Part of a small language model's weights.
Architecture: LayerNorm before each block, biases, untied embeddings, attention and MLP in parallel.
MLP neurons of a small language model. Each row is named by its layer, matrix (up: input weights) and neuron, and shows model dimensions 0-159. Each number is 500 + 25 x the weight over its row's rms, rounded and kept within 0 to 999. Numbers have three digits each.
After each neuron's rows, "fires on" lists the tokens most often at its 100 highest values on Wikipedia text that the model never trained on.

L11.up301:494513491492494478538512485510537474490527463472455442483528529543524490542480515521473501465453501479475492544453474469492486513467523489489491501507501477489478462477509500485511490478520499505503496438487528525504453504493508499514521496510502528507492457526516528488467513515514489462518499511512500550472504455487471530539479486436489531496547492488460515502520478513522489535520522548484527495493494530532480472476499554548516508509503507529496451497549515529487516507508544
fires on: "l", " has", " /", " m", " have"

L4.up224:482495484526465472511472545517496528513532491495475499518532470470504520489512520462512518460561463515502517506503510478490526492492482530513494488489507508492447497530469437504519506504511488511491502516504474478538547501492536529480448507486485480504476469480550471482501481514546495495522583485467502514487520484506464517495505521529480534528521550546519494462504504534460497520524504469573473515503490511510471498473523476495531511529501502477496459504479545510530480490486521
fires on: "r", "e", "w", " De", "gr"

L4.up115:487528488554509503514523526445529452455525511498525476491511446482518553470513522524497499524487484507519455470527518486537525528473497488505499467422467546487519501548524487506472498535481517520460481508510502508474471515466499554499481524564469509534530522525493487490517510510466483504506506464492487529484511465506507499478553532515475489490529510491479506521448524518498517524472518510504497535515515511494515505478470479497479505509472517524498477448536508501514487521476522
fires on: "1", "0", "3", "es"

L6.up610:502527492550481534486442539503458491531523485473532508449488487487469515491505501534476504508558502490515513575461468500473536527520453495526517484466483474504497491510490485526497494515529545528480511555496496499525524495469458564495478479466457516489470444511480523508492523465531473505518529497416525496508477499506500502522492484497494512501507515502537544462502496509510469500517503508521472511501490506500524457509481504481511495480508479491496495502477463537488463506515488
fires on: " of", "w", "e", "r", "-", "ri"

L4.up87:525517505525565518476501512514469476487501483488458517532507490497498486490525501504484503545490500546491518527480522469491507538484496560511538476495480511521512513451489451471519493516539540500495498479524508508527509521480487494516456511501457461488507527502505480502492516509516446493476470482529499484522481470500450539505516545492524491480502503480482499504454492470513500473477491503472517459545516537495492494489495491472511469499525539461512469390505455493483535484494490
fires on: "\n", " ", "atform", " by", " District"

L7.up5:515511512514503551521486560487424513507529499474543469507499463494484502522468508517493491503481489503505474541417490508509541537539509521481497484533468495498496494504444478506450518511555508550522481492535537483487518506500489450532520498514452496562509537479461486490524491512494503501496502484496496491508521512486507498490466489481539483494509509508509520501484500508569522495516469552478496496465524543499484483503528495496491466470510504517484491512445475491469498516482506
fires on: "il", "ill", "ran", "sh", "ir", "ar"

L6.up508:478497500506478530467514472502521500507477496489451479506500499453476474469540527477497496470518519490491514520437536508549490485524468495469536497523503511497496509520514526478473501525507496522511502446461543448525514466503552468509490487505531504528415499523460514465481469497486480508544495498513507516479515522543472514473503494495503515515445470537457461525480513504526509486534462464516509511497522484507504523503512514519528498492533505492486487531538459470494505474555484
fires on: "5", "4", "om", "R", " both", "ann"

L4.up186:491545493556504503484487496479542501497487476512498529470486449520495502516527487523485523492497490470564479507479477510519523511486485473563496542484500579539497480506539506474496453558500492522467517464484460516451527490490460517469516517488493531529548551527511515484509537462482489481497460481523524505518484534513442497477530478503490512497487483514509445534507505503532505504502528496516490502501522504498503500505516495534556513475491487475511478518496460525507488484510478
fires on: " ", " rem", " part", "-", "0", "1"

L11.up193:515498538503501487459502491472537546511515491522511472517531521482489481430491532494455502486502458470527499482534534504500501501510511508507461470464476499486564455502533503484497486490493544515511522499521475492505509501504561500445508502514527515486530453510504491486517517497483492423505477436494499477512485489481508503509470515515473510519535464468488477527506464493510468500520504541460490457479487498525493496493507534494563517472529457470495504457480513505477520516467512
fires on: " and", ";", ",", "),"

L3.up227:489495514494509472507509503490552476538515483445479480529492459477482484499524455517478545530482469509527490510529448489513529528465516483476510468461522489511464519519548490488523497505495469506528533487476523518481499519499485515513472521519466472535521541520488532528527483488486461536520491516512504484532494499434546464471540514517512466499504446500500499533540485483519497528506498494513457459500491495523497458552536541499486459522477479491476489514484516487540500500514538
fires on: " e", " Gold", " gold", " third", " second", " first"

L6.up354:488507516475514467447523488473486487507554499512509502490479489453471474544502431495481491462474499526496461515479500483543491502504491506473493534490506559454529518502481477493502476484523492543517519487491495508493529530533535488495480508524523484507515507470502536469439519523454468546538499491546464468484491501513468533465469518536447530490499462509517480529493529493502494480487494517492512507480480465487507525480495449477532486484518480501510477542542515528503484475540501
fires on: "4", "5"

L8.up328:521498485506505489532485467482539502514519503472475546484522513490469506500486523486534482551536472477529522470495544477497458487435463553536439477494505497497544463471513508511508506484459496519493525490533484494533505508507542535464453495449522505497527534474526492471476483538476520507484501456522460495537504498482499516509491486488508510496493476492518512512469482541477489495509503560531468491479447489503455485516482463495522503480530461521529510477462483492495495499477515
fires on: ")", " or", " and", ";", "amb"

L8.up182:498472533503514549524447495517460473497465493505519517514502458475538521538462518442486523527524459538519501516487440465510549499499516509452481538528509548493472518528522484504484453485515510528498494510519498480486529531506493537508489484538469503519499482501477529496504495506494539486506506509494488574500503511528531483527465476489513502487476507467482507518512497539508486463515493534493488497479520568487524543484490497516457513478490497517522451481501520534520484476482454
fires on: "'", "ran", "ir", "ons", "(", "if"

L6.up619:504519518512478504529502569493502485457508535473434539520502526526505493487523489485508493481536510556495549496517503501495492543481482496476510504473507470520521469443542503482529469480498485530499502501453483494501498477494467510531465518493452457526526490475507489510534505534491500441465505451517506501521486488482446481504483490527530476483482492483479468515440548504461490467499506539524479508479515502494482521557510494507491467509490530523499510461507491524473469482503527
fires on: " |", "\n", ".", "e", " ", "-"

L9.up498:501520508537489496517507481489514473518466524496472519513516494514487478493477534510514551479499484454561516514480540523496508479489479469511502473493473470532513502483530528484509489494493480525477504454480485527515540463477493525453487496489514511500530497486484496505497471539491480500533528492447462488539503525500447530497541501510514505490497435563499492481437548489481502497479479491579498524489507459486506522489482468446497501521477540527513497477515479523540487494533504
fires on: " and", " or", "p"